Weights of a small GPT-style language model, trained from scratch on English Wikipedia.
Architecture: RMSNorm before each block, tied embeddings.
Training: 362M tokens, 11045 steps.
MLP neurons of a small language model. Each row is named by its layer, matrix (gate and up: input weights; down: output weights) and neuron, and shows model dimensions 48-175. Each number is 128 + 24 x the weight over its row's rms, rounded and kept within 0 to 255. Numbers have three digits each. A neuron's up and down rows have the sign that makes its largest values positive.
After each neuron's rows, "fires after" lists the tokens most often just before its 100 highest values on Wikipedia text that the model never trained on; "fires before" lists the tokens most often just after its 100 highest values on Wikipedia text that the model never trained on.

L2.gate69:145142093112145125102145082109118131102126093119132098100174074148132114106135125119096104117129090150132118113107141148140178147125140118093091145128088119118094089140140146103129093152152154131111148115128114122136129135112127130108126137107102125185136128115128126156101117126200130155108122125133061111109140108131104114160112144088150111129095178114069194124143108129144064104098
L2.up69:122122147135116106168118126131131099101147131130105076128154099171136106137129152104122139151124132144142078106189155140165147115122129147155115153134156095131139104125170124153138124146138131127176103158147183141139126131116130100107146131093107094158169097111164163124109072161111146115113123122127079125117125069097107119151106137125152144139125141117083132113141147156124081108129
L2.down69:126118124108161160101138114148176104114142104121169060102131091041144165131182158146138093139115167118132121103170163127130134156142148152154131095129156136141111142114142148109163147147109123175125106101126152134103094150132095146120113171114142133149088104120147104115112110095165110149159117134137133177097132144122160114159145113115103139129113159113130069106128109132145107126148
fires after: " to", " t", " g", " m", " T", "s"
fires before: "ing", "c", "en", "es", "g", "e"

L7.gate225:138096118131113119096141122139108104144117148177151155142141112096147144118160131141108138140182120142119114151116101117118098156154060127138182127146110109100064088173083171125123125140095125134074104122136152156129154089131151116165113152133135111148124104117097098125096093129109153166158139103153134155149091084148077109120117085063110120143110113141128123123177144133109163141121
L7.up225:104082144118068159101104113131125147110129147116109105126123133135108110138138132150135073161103147141123170153150103103139148116151105141102111151146136184082123096126095186150110103117170157135107105113100099102112094167115177099100146134117118165109134107139113134106113196114141106147144115122144152167148118129130112178139110114080154148110138143142165136147143163132125166142150
L7.down225:157119173123117167094133166142146149122095145132116131117117135132184120117103150137117118107153128114118193118083114152107181130116138190097140126123142157161127147171188101134093125162101132077144088163138133154160131100151152125116162139108125130140144142127112133130101165136143126093128117089091160142104108124115093139133094131176096116140095067139123133110121136192113117124151
fires after: "ist", "v", "c", "l", "r"
fires before: "t", "c", "ce"

L2.gate201:138147096109110167123150087073117137136156108122118104108079148198125118121145113130139101121123149107087153107117068123156127119127131165102154125096152142121114136123115136163127123120134154126145104065130139157141135145143144114140129139150137159139115139149098130098152058159109131104163097180141128104160138116146110155123133136114119118125100136166114171081125086100133113142180
L2.up201:147135127151105132125122122156151124135109118151196135133128089133124175151156137136141115127134095171113153119109113095091200111155147139120165140105117133155128104125122152129094123139133116118142107092097137163133123106109133180135156113122106106125133127143081140079151106136153093115141119140080105132119122125146139111162087133128150147104141089154108129146126090118121173153147
L2.down201:117083151101098186125151145153137097132168165142116096107118108082116185138124114149129172137124110120134105152088135128077136128132102130070163123091141163129124123111110169158123100161128134157127142091121104110114126136144129092134142163097163129150114117147180132162126173134092091116117128110086098164116140145159127088120112133103119119099144115111127105099124118149152126138096
fires after: "h", "art", "og", "ch", "s"
fires before: "s", " |", "ip", ":", " of", "ch"

L2.gate656:155097114079126141115143154144119171156178105128119147079127161132093142069101087120156159116134124122122124114101124114147127084136134135140152095132115135141139135161078117135098142162145099132141131154124131132136152131125145111121108154133131145093105168158104095123116152100131149154109111124115105091128128148153096112146087128116093128116091123165087143142083175132100084142119
L2.up656:162105088130169135105131111149148176145109089198141160125098104143114126098167139137167131118113138088091100117151129094116158098154137147130099127110145153132119133166106087127169135164172165129131140127144166099139132142174099091120135088130125126113098157162139102099085166077131119081128087115157126123143142136124126149128116093118105150116132117119136174105125142154132100123118
L2.down656:118126139133137127121132184092104102153139104090156112173127121089110168106155078159142162143108176117167143170130158146160107109137094107100131087107141163151137138125115176173124115160177157156158145079150168104142128155093134174127113167117144122139114115111104131119148124108142138122147129147124119115094109144135140140114119106130136131121161169118176120111141081114132144139132
fires after: "nd", "o", "em", "u", "g"
fires before: " ", " the", "g", "-"

L6.gate114:136114130116141201188132098128146148134152162125100107154157107146146091112160120107088085129084144093126114111156114121131139118122151164139139118089136099163115127155120094126138111109156126105136115182114058163134141148107124135139110125119136089175083107106123089188152138160117112158129157155098121122156116112137153112115110108135069147100106086107098155100166150166162122119080
L6.up114:097086125162096106148174128160140110095129121118103138137174078147128117162127111131116087137147158133125175099168119104113132134094165140142164086140131154145135147083105137088186106141067123115124090118162143139123134128151096125165111110150106090124109118105127147147130154154106131138155148142148136131080127130152108165151111124141116128139112106132100147118141099150149105139159
L6.down114:090100127127141171096120190115160102100128115155121119111096092147105135130097114167113108157127136111091117130171170157081113128143138110128121147145113180127114139123174124121155122097120157161165152145170109126128162144128111130130099132126174097140148146150124101130135105106080097122138134127105118102118174126153128168153099123143129142111117137146140121109119132118075146148140
fires after: " t", " s", "re", "e", " g"
fires before: "o", "e", "el", "en", "es"

L2.gate499:136123114082122106114149110141104111108147105146123111150127154111128083125130112098112179159130164144132146135138177163119153153124132133116129078081150135141161097093089106111107126132141094106120097129141113136121133179135042136112146117176059126151101156145156151115150136106126119114120102130098111163114137116153118117135077098124110113146147154130137105139121160131132108135125
L2.up499:154121158132137138129107160100112085125160140139172129147166122099121115174141142151124159121112128134135093082156142141101142152130117094121139115106136103137139125126117111146112108124112094124154158115110161094115131147154105101130147134102120139145166141124156155117079190167100162127110133163126110133154132117127144163104113087115116146147142103153110131123150173163134144132079
L2.down499:131094095138147119106121125146156155119154138118144085120127104111104104147134129128151079140159115127075127113132147141108151160157140122121114121167161127129104115109109123101133176079150140160113116144113129141101107151119163130136117180139145143152097103131109089151096100105119136104133153122125136192098099143108149176145121144131099163107140124115153149131114164125165112118069
fires after: "a", " T", " ", "ro", "us", "y"
fires before: "s", "il", "in", "c", "ia", "\n"

L6.gate188:123086105110128155146176111070141111131129152131126164179126088120129134151143121124139095147160105151079088138134161111137118155172125116115148147091114154116138102096156111136066122155076089106136152123140151175125190104115139114149140155147136162102128121098128127124174142114122133132142113140178107144126111123132151105127145147107125101070115139116118163150134121130137104108086
L6.up188:154124130139086160107114110113093086105121142153124145140136134196136085117127136145089137159134132122140121120161152097122088140142143103089103159154128151160130140125117091145117160125162128158085140142127176131134116157130131114159151129151124082134124128132135160113100146120146125125127130140114139108157142086126123103098171149100142125163108090122140112124088127131085127152088
L6.down188:135113114133156102121118125096148133119158107128155090173140135096137145132133134127105142123105152122138131120103109093089145115169120158141064076149132133112147107113177109104102074159154099095127099125147129106134083113101133143144128164098149121135140076083113085129128159097128106137106143136105100150117164122161150131098099147106159106136146119098162142099152187187149102131146
fires after: "r", " m", " M", "c", " b", " con"
fires before: "ic", "e", "ed", "ical", "in", "l"

L8.gate168:108100110123084082120146115133105157130063137127152146113135079125133177142086131122118089148143127153093150101115136091120103078109132111146098107099120171123162162146126132144127107126097091133124153162071144081123136160124127145162159103116136147116127155168116123135157141108120075098134152080130161123178144081099096114117135112110093092134107133149105142107143153158115093164063
L8.up168:130087139088109079092128104107125151149101155137171107139133104141120124112117107086155098148135125177101109112140127121100109077113127124148096148142108142160119160085116177158137117140149118114119142127102068086098123145102110108135116112139150123087126110124108147137119105128098127135180120136131149155133124146096068142134114123108075163170155151137075168104127117159150131146113
L8.down168:153121107123144110166137130142098113122142131139115113120106151114120140144103099110112121146116139131128165142119130092093118108126163130114137061120126188139137154144113134143111097104117148129104096090119133152126142126110160119128165141118136125136147140110129135122117142132148121095081139086136147129117093068069099113111106154101119171157100128202139155132107105136183118085126
fires after: "e", "p", " re", "ec", "c", " c"
fires before: "as", "t", "il"

L8.gate673:158112177163132149168119108169124172142106118111139161164108109122127135141113163112131099110135087131147106136101117133146133124128148138148165115137109138183107130108101117168105148111131131126160089133150137085095090105110124124112166137102164118075126174151134102173114093167095141157141154130109058111151113126105132133142160121135184123172111117117133167110138123116115106181158
L8.up673:152165127116137148141116135122095122121172141088144128141119106153132130180116152111116152121139140142130091097137149119097129169115135082116131116111119108155112129126148140128154125151108131133144095122107154148084139119120169123134122120098091110129125147137154106180156127143131116130119131098162124128123115100105103081133159079171156082162111131089106116120141126133152152112161
L8.down673:092061108176191150118123140156113149099127128167135194121132153168143088135105119067122150129139115113104151154174124134172108106128135157125132131174120142125115151109063103170119137136118160175127129112119157107127076143174142109088128136120128159111084127109160146161126104146089122116054099107128127083120105097174126091149145112088125134130107132113100090129157139125157154133143
fires after: " ", "u", " B", " R", "il"
fires before: "ad", "p", "o", "le", "y", "w"

L8.gate140:165142165084109103090103155157124148133114105113100149125128133125086146089119150133123149141176101112110156150119139117155158154108159154146173149108146157139132151144107102155120117105144165114150115118116116160146083143124104130133149096143156133136118120161138115116134137114152125110172105121105110093157159139154132101108140130103121182108122112136116146118115137111124154109149
L8.up140:169121124119101132128174157123136133120145103168114135167093138091111150158107144127132128120118096160136158098119160109161115112109121095124121129167119144141110154117143122115121151109158103113093133068120070092130138099103119143070093160134104150131084128132140103120165133120141058138104156161136134108162157107100118113128153144121204144119133146091134094089136115130089138134119
L8.down140:208135147121125140153112134116118123130126142138146118147109104152139075138163126128101191136137096146105084131125124138089100162132149141176123067150134132141109137163128085148132117104144163109127120127134127162149079127148144123138162160163094119116148134103089135153136128153108156087137103119076076098163086181109120123105143103146134135134093134113125115092139142110109166124151
fires after: " a", "-", " A", "un", " re"
fires before: "c", "ad", "ou", "le", "=", "ro"

L8.gate27:135136133112144144157113074155167110165098146132123117118082120142143126099161144125115122130129110144137113170132113164128132146162102107126134133128134085140142127140152136125108141154149139133134105134122123149140155134125104117148139159162155095113102138105139133117071157131176160136142144130133113114109198116108108084154142133118130108141161122146104151099128156125138125115127
L8.up27:136130101114138143148115118120110118143101120166116170100161157161070140123111191157168135134126150083138120126106090119127105153136153168137118148165165144116120096114114116156151120099121109100105090124145139141165146146134172092164146183158116129105132155120128146124081120145095145128111169141137121136139169094106148070161087139121114095132128125116134120157144122131103161136104
L8.down27:109128110155174098162109118108101135113149091148171131134119132136150138120136093068099117120092131129088154151127137133084124084139077116121102120120171107122099139144130160136170132115154151086110138104139165140141139117118106169128140128120086118142137123101132133090151125143114097134148117119171128156149124112134080130138115157103113116123127131135170088133091123126111096092113
fires after: " p", " P", "an", "P", "9"
fires before: "-", "ul", "y"

L8.gate403:115127103097131111196137072127097149112153133153120157136107128096153183127119144127111109154129129152108092152142146104092124114146109178095112097144133149155093121158117130109108087094126143095168137119124132085123093139100095123078103131135106125116083109162128173118147106118098148140145104155081149132134142134140173108096156151159152090098115115129171135156129145153131122138119
L8.up403:112130120140140101150098096148128140114133122114144115140147130105119165084108140154145137158166154116116105160132107137136132119146141124186148120120131131152147126135147150142136166089127154122084164151110122120071125088138101133125113109138155092140101141147114183112169100131142123131150122154121171114136143153154126145100112100129144114110140186159157172162134134132105117145173
L8.down403:139114089124105161126095129113141131129128155112117105121115120168119167133134102088159122156116100161127095162128085115108122107159100182125151106137098142127119131117151144074137114155123126088137141117119082106122094106151120122154152149093121153105114085103057130098087094092154152150154103157145138099114114117091159165090159116150178122110169133137118127101115143137141106150097
fires after: "2", " p"
fires before: "0", "1", "2", "ition"

L7.gate651:144121148134123138127129094157132145103115106153120146104119080132126130163109089123164143147137080129149160098126140117138121193147142159141126091145170119130133138106131083117142121128111128119121124151082113127119112139121107110116131112131135148135101122122150145101121079059125107118156116121147156104136127111131125147126166168129121130096142099159143113096149114165138129124145
L7.up651:155149117155073071153109133119101116116099154099142135089128105093099118141139109102111157106151128134102171167141152153081080112153130118137126120195133152135122157125121118114146103161100153078145127135132090153070100128095143153136134099096142147170133143161099121089146146122106114120146150102163151136102112113165122104167097096094139180127131106141162174111179116118161128134149
L7.down651:095101114131108127145154107074129173129118108164137128104092161133117104125150119166122121129105125142141127127097140127132161115167150116119182116087094117119139150155178154170156083121101108156124126152130126129127065117163141142122120118123127139133087100126142103155159166096146090107099135125135131112143138140136109107122107132154110127128125128117136135117134106129172161134098
fires after: ".", "es", "ce", "ct", " w", "ord"
fires before: "it", "t", "ly", " The", " to", "ec"

L2.gate390:122128164181115111114111112132110114094166168147140109123147160147129165148128155128035151102135153153123126117124121161127131143142158132145140129155186085140179112161097131139117132122166147159138133114112140127092129079112109126150127140116118103130159141147090140111091114093116114121142136113144159084129154143092103086116095127114135113151147115106097130138103103124144133125084
L2.up390:133102107175132151152152142128127127125087136142100130166139165106106121068080154110096116176101094139128094140165101138107160161161121147132124140128130157066095096136119108142115108166152110128138110111124134129127145132160163144101115136109091108059071162098106120155158136114121137089147120109151141152136159151140132139137157125140155126118143104078135134141146134155117158129118
L2.down390:148138130115130092075121149103129117139155153146128138140115126129116152152175147085152076109155109125106140145138177154132135107158131172159164147130163082131182120120156147131121104155127112136135127111115120140110108132119144120141162090120129114121141146066092125143146098099159193123100131117152119118110157101125125126121153153102121111174155098148126086128116078099105144174123
fires after: " P", " p", " r", " R", "P", "r"
fires before: "y", "ul", "n", "s", " of"

L6.gate244:097174131125133122087157140121128114147122176119119113148143110139167149075127153128139131113172141160152122129088135118137168166141066155122101137095140133113112125131115146098106100145115118153144129099196114146156110101151096084117151126116132114120164100144154120130130094112096118165127155118116137145166125078189142114146177127129116116124137077120159121102132158136127127124094
L6.up244:115172147124146109119153135157117113093098131127129122122150099106182135133103136102079108144082125100142148135140144082115084147134124102110101123117113133127154102153111114145125068190112105168128117125128140106117118115143117113112192139139139048170156128145126120159120130076081176134116155143122121134139114135131139079158111168116152142095144129124134142150154112140085184126142
L6.down244:144115111099126156153095121137125141126100095133154079118173096129087148129140151129112150138137147138120126139114163119154105109150148131108117104128141109125154154135126140092160185153142115127147149109117138163161107127170104096106134139111089177117099176125150185092107128138116125122126129123114150120092136148122081146155126129096135164072120110124171121121091109178132169162105
fires after: " E", "ou", " ", "e", "E"
fires before: "g", "c", "ter", "b", "l", "v"

L8.gate352:147162126102107132113102111136125119123142131167140147138139170115087117136129111097060149118153095175138080116145159111129115105139111161157124156136135142173096126179136143062111140149125145111114160146122127105125127127119142157135160106131187131150157165138120112106141113116134157174154097118144157166126146113134138117135107151151111096123158155133151135166128150128129134151118
L8.up352:109118121103117148123067149121117115114091123109127127109081092122126150124166061131129128152113119156166157131126143106160139101133152138145151101106107125098120128117171112152128132104096126134147129140137123064143100115180122137132092150115105119145116134116156129122167114154144105132103125164142116130143165115140115127129152116158143185094107161142124109148129121123133131079124
L8.down352:120083103138107117103077090155149133138105120094102108143131129130148118114113087160149171144121123162118150141134150107154129127126090139131139120114102062128100126134180150142167113105151123121106116175121152164123110115124126074124087091088133123119127089106109142150139086173162165140083130135129185119103148154139100122137118142128139127151147107079121123151112122134158142167132
fires after: "2"
fires before: "1", "2", "0"

L2.gate657:078149121138122109126141166137162173127127130142087103140127124118093113159143123097129162070138107151099140156105070119123127153091128191133126166122117110087097145160132124122144113154130116142117143077160119114132113131138119122129140092121117113118136152118177082125131143081090099128119133143138130146132183138100094091113119113098119140097115104165139109192121127119124128135111
L2.up657:111122128118109107179145128136124182125102102128117131132155114142164121123118131153135122118111129178178178128121130103098099146128127138111132139111125128110147086122122132140101124126126157197160133110117129111124112132098172124103136125074158139123127136136130134111129127108161109109162113109125149104127094143110104149109144139170139094110130138096147166147151142130097148095110
L2.down657:117148139170108155101123109146124172086126132133125097129103103132154126155156141121140155132135131115111103161126118119131171136127146085154131132125176162149119145131134160137105163124130139126164121146114120153141165132137157119118112108127123092127160110151140114160119099135126114119139088111080109130124104122113107146106103102123160111117098085124092106121080126129136139148192
fires after: "c", " be", " A", " a", "A"
fires before: "c", "ame", "ad", "om", "ord", "a"

L2.gate270:160115110149096134125159080143129115104104110145125118053149139127094125142169130130089112166139126154150094150128053099128128088128091103138161150130149156108109085078132138123153135079124087129102135120081168145147131133100144128103158132178129123136123102138125161107175151144082102141125144148171164143164084097107117150132180075124092103132142089157121141130134144138163159159096
L2.up270:156143159130127153150121145156091094117104146141127132132120142109127123109121103095107168110081128132136095176118107111131125117137120191147113153113190145121136111086132129133119128105082101118124164110105129139119144171126144136103169114112123112114126087169134096129159113134121126130159096130139143146135100115106172131111131097159136078130115135179101164158128106117153156121142
L2.down270:122136125118135105135123124168182118096150123121084122125125137136137110096140106117112154129129126104118163100093108122118077077105176134130100116168093139154115088115091159146101127137115143116125164138135181167163121140145168144116141125125131169121119122140114157137141136127115120121058137134122134154096144147131112162091101136098128113146132105123095117072130114096122159108132
fires after: " C", "c", "C", "ec"
fires before: "t", "s", "n", "st", "d"

L2.gate455:073147128153107111175129117100085148127099116137145136105069086135158089149143131076158122129094158114179077133118106140123153133105129155146141133107112117152127147150116118129148108102130161100098160118124181139130157109121123105110131097116146118131128103154189116101124144133109092087162154102095141124141162096136153129097137100131117129152150140127133125119152164091118141135114
L2.up455:142123112145132071162154134104094087154124141156122177138086099138110075112102141109154115161115101134134113113131123150142144141139114173115151144149123149128098169192127153151115098140129127115107139135116150125118135120159156134091126099146153089128117083150173095137142163146093092125121149100152102125150144104145118111092150117139152097153094114132145122088147138131155143128158
L2.down455:110111117134087130089103149105122122131092110146198118081157125120133147153127101136137092098141133153134148154092144119125136162119161122130125107123176089127128103128165133097123140154118160179155130107170139138142155115142143106184117161063099178131098124138149170124137143096116148147111137128114121151140109168141134159159144123106095085152128100149144141112152109156122131105153
fires after: "i", " ", "o", " de", "e", " d"
fires before: "ear", "t", "og", "ou", "a", "n"

L6.gate180:159143142118078141137156121115150122138093157147118133086141106138113123109101160128130126128157101169146129122181147150086153110120171096130093108085062124104122132143084129104112085190119155135116144116135099144128194128117133131116147145159139125141077105153121144144150142106138129138146115118105136113152145175117143115153138145158125073155078105136049132103139169138115172115151
L6.up180:122096140139157124133153109170138152113138094133154161105168141123089164123089114155136098171130118154156083086142101130082091115153126139144104143151106125133133159143102114162148105163100131138137158102169166119118132124102121111107114136174130091103129141105176120131099164109108122154121136143133119092124121100124119139123146185136114134128114090130111121126093148122153131095123
L6.down180:169153140139214121107114100137124174144087159181131136120144108120108129138104155110128144104099144125080111122165151136144156128142130121101128144122120137106163116079123125096114105103090127118136120129118131157137098155120105159167168075094120080143165103118113116077146077108114129106085132132149129113105086117170149127161120161156094119080141095123124112089140142118107057150096
fires after: "ec", "s", "c", "iv", "i", " re"
fires before: "d", "p", "y", "om", "i"

L2.gate290:118173113125133128128147123182110120090130132130122116134173166096149100148128126127187139112130144112143108145086106128130131099132136131105133143134071114107147061143120141172175162115120149091133143137145096167104133107178110097151132130123062081141109139159153133111124135136139107154139145126136162168114101113135152118137114133117128142111117122129135142167152099118120165125133
L2.up290:168170132134165120111139139077090142100163091115108109100116101127102086134128089111114100093113106141099136089134115113136135121114141166093147131146142099094103136139125156127136135123098098095138101129156127146087140099129118112121123086141136115143141117145145127171116095110138113127124110143110138126098131059147140150113081125167127151110132142117115141087142164097152100120127
L2.down290:123108076152068137132103137146120124101101157133154158127172129152130180140104092162132098124166209088096116163123120148102156126109101124102133132157130128166144142112124169151165123139104141154111175153112179118101150125127190120089106146114131136128092099139127156083150121090110125102128106140122125112123095128143173144147117125120111126140141133133139138158115096136127096126160
fires after: "o", " D", " d", "D", "on", "5"
fires before: "n", ",", "t", "'", "ce"

L6.gate328:136098139111135094141156121036105119175122116151134112146136110155140126194135102112099138139103121140140127154148110152109160141112130136144140150132102106142088142144142155128146151110089138147094063135119081090168116120118107114158118121131127140098139091099149101087114138092143134084121114099163170120092093086139096159152104147107105105126098114082123132163145142140085160108119
L6.up328:148094114114105110111138146122121157184092134099159140187154148111101119155127129099161096085084117114160131140169120144111117150110146116069090123142123083098151088161103113134132124134114112138107132157130113151088107115098126114112140110142155113173171100129134143107116162101107125163148139105177138112119121190129118174124106103083107116152119111084106122128081112141086119140176
L6.down328:138149117158134127124148157097138099124163170121112115119116133172174125068101118154092106132132124116141100110083110151143107133103117165123127131096143116174122151159134157122160123139135120158141108131103145123143178100175180136126119116095102130093080140098102098158122108148127141127152104151113144100120099119125127138136157122108151161090100104173147152088174125121131165111140
fires after: "ist", "im", "th", "l", "a"
fires before: "t", "el", "ment"

L7.gate686:139133137150124138168122153138161122096103159129140126195122136135120131148136142130104124146137112119130130080078126118135112120169119131136113143131097111167127122098135109078072172123130133129132108156122103088089122137100109127185174142167136115153127136101112121127156132139069128134148097094156128139157111163144154112098167136103112159119115157102129132120144182134111100107092
L7.up686:141122084137115118156086077079138097108170124113183176142134112150104165147092167115126113130135138145146156079121165109126123152129154115112165139095102157133112109116163118103107149115093138075081140132103160148125110158132129160168103147077161107172175109136112112100128142107084139117134153127137131122118136126120146117159119167148134127125125139127179141152155103161159118075137
L7.down686:127137123125163106116115106142155115157092095084108101144129098121112140119109137145098141127147125160124071078151137121107154123123150113141180155135121095136089132112104154102099121113116144150123110122161167130118093142122136129167115117138081128107178108106096128139100171156105126162126088084145108060141103141130135108172136119097135126159107121113114126153108119135148134134141
fires after: " p", " P", "p", "oc", " M", "ep"
fires before: "in", "at", "ing", "im", "iv"

L2.gate543:121127162104135164160126131131116106111105103101151120109174129135104122145163104159088111116125154092128117147085167137121131134135086084105094154137159127099088111089080149140152099169080122157119101138123113100147123149088105079123101171095139133131158128128125133169117104097167117116102116102135149098089140148145129120141159147149131141105126134113111110144129102134090057151140
L2.up543:135147110115145127153143123148101155146119097163127105140140098112120121136147099140114122105113119108081141153147148144093135130133178146087163109143140164124175118188144124143093121122091066117154140116094098084133160059139127120114091091098111120150163118139109154136123128146106130168087114131151141151147115092116115099094118161124136142127112090090136133100108145087115145098153
L2.down543:112089122146149124122125124088173140174113141117118123141120130116147120122140160113147147142114091137108133083150147135110133158113137159150130125104118092155167107131147142067152137091143161180122148097122119126131109156156111099118160097152180107117121162104127115131116154128188121118147111134093099107125107115139142157106111140115101128107139187129147135114096086093164143142140
fires after: "ed", "r", "d", "im", "h", " h"
fires before: "ed", "er", "ation", "t", "ing"

L6.gate160:139111107135174066166118127161141078116109089144105126153115126164111124064106131121128127127140106116110115119139137126148112113132172101110125144121157117092133103122133145126141143136150132093156143131126123139091100115097136068096183095160126156115147117125101088145122135138132137106084131161164133111126108117096122100168118191171079124124126132162103154107128140150136118124129
L6.up160:148099142139146089120112128107145114141159110123142140102121122137151117134125164159163105141144175138150078051128106104143138142181152137129112131125118122130102101114120147110121141130137091102112100129104091166109099160118123151142127093137152124147087180122113082111121119140101164117146111171173137133109154147165099101172111151133108122150099154137119119115140106122122109145122
L6.down160:114110127138105090092100102083137135122129114136094161158104147157134147097118079111117122149137107131067157143144154132155131130173107135103094143154150072147111103129112157133171156121126138086155145166117133108136127143098123149109124177123134141142143103112126129161120132161139086138181136104075102139113096127125162102092144106158136138151117159101126117106104149106127110144113
fires after: " p", " P", "e", "ro", " pro", "ub"
fires before: "in", "im", "is", "iv", "ot", "ol"

L2.gate204:112125112143151131127128105082091093139133127119097154116141114107131150174104129086134136113132073091151120086120163134118154140161138100130135091121108104075124175159102155157119152129125133125118105116127144148126085173155091148133125120118113127061141139176090084165142127128172067142136140091118159110173145142124124103121122091162155126133120178127096140149121145116097144119097
L2.up204:117143122112154153117107123139076122155169106090149096140108145104154116132152142154107140141142138181132110105140159101124166095179120141072133143102198112114117081084076162151137122141089114154101134105147133163140136113132134152109125120116127139149085081129146125128106149190140169092095121115099122123122144113116101167094127140156102125129120164137126129112126118108109161114128
L2.down204:146098154183129143131146149144127135139099069133144098132169117142141138153109133114123099147140147132091106146165113114127138164161140146165110120108108145137114121132143141186125139124149162134135122104121126129148084127160135091126109107118124161085074130129101081157140122143115094143110137070144127139129162066131101091111107098108097123123119097110138114166118125149201114140132
fires after: " ", "al", "-"
fires before: "ear", "le", "ad", "o", " |"

L6.gate291:109118129134167129115106128170122146129130125160115121189103148093107084153130085111124131111100102131174129144125099117155123105146143131132165167153129104118154115132088154126148123157151170103103134166133151104145116138105095106104151148100173160125136098149148158149144120136125124128145076169115123113140132135122107119143130131151077148099130150130142167154162157081150120134146
L6.up291:162111106106153135148147119126129126164121115116118096107140115165130142131129120119116101136165125136094146129158118124134155112142101102088144194123138115100123128152095128115113090143112149158105102143145164139145119089152081105110153167140157130119161184156140142109117155132119126097175141119069151094144112149158165132092116115133112155141103113107123152140098116151128135178104
L6.down291:107119165134190152115121125127138169122144156117103127178128078108127143117145082144166124153125128110139107094147091136139108133115126146170172102137133093087120135116114107131133146107139173102088126097123126127105117126125109150179152111101150138136091073083153133135157135113123114156168114126117145155137122119110106129107101105096112124124154091164170117093117131166122152100156
fires after: "u", " M", "r", "g", "em"
fires before: " "

L2.gate448:110151126145154148090124116148166107080142127135142136121094151124156125144135112120152107116161106107122104149135133102121120127145089140124133147088073110077084101181118126128129206154069139130149121106146139161118103146131106087171135148083138127115140119165130150132134120115154159179110096188169138155150124133109158137125116137164137137100115129119175148132101123088118091119079
L2.up448:168146105137142158131157115135152109116113143131168173116132139128135131164146103122138103141134144104174124182122126117117135148111083149181124141123085160143107135158140123114139145099118089133135119129151075137158110146102118149128106171151135140175111114105139138125121118126126144136118131148077104145131122098124137118172108123138143165110120091130144102112154122137152130136150
L2.down448:092118133151170136114103111128161137144107099146138078132114134147167073149128107154122128139191093149163119112144089112135097156159161129115125142123128162155135178100078139110065153124149138155133093134159154144113120092132169101129155113104122120118072152127124084159135126137110125117103130112135151105114133121087117114140125128110123147120121104114149133102120103136138130159133
fires after: " L", " St", " D", "ou", " E", "st"
fires before: "g", "v", "c", "s", "el", "i"

L6.gate85:119103080129088187114102127112158107164075145110132109155162160139109131126109164144092058084131100148113107067142129115112140087118157120074127136157137105141095138155145109156160113110134092138114114156136126172120139099122113117168109105083112149112137177149132121140104145167110115118149121131112109111127089104160126113126165191124133145118102148114136126187139150141076108148113
L6.up85:137115169142115143133099124116113085167114132097118186184114148098154108108082116127144115135091094168122151108152168124137115133171127121067098155174159123171115120159135153153132083132111124148118122104147152117155157119126118109148131127102105168109150145119163173146146139199095101117091094163114145166112113101087120110163119114125141147136108142114156122135110117125136142142131
L6.down85:127123120115134113104147132144134135137163149084141118131146114099156107120116167130139142145132134140131114130139123162129121093142130111112133108102119149146168135098153130111118164084130116121168092098119159144189133134151124134169105100123116133124132164153130116114130101099168116135156174070098101072160114161148099135123077163115164113124105125127101160088097128140129149180157
fires after: "l", " m", " h", "er", "ed", "c"
fires before: "ed", "e", "ing", " by", "es"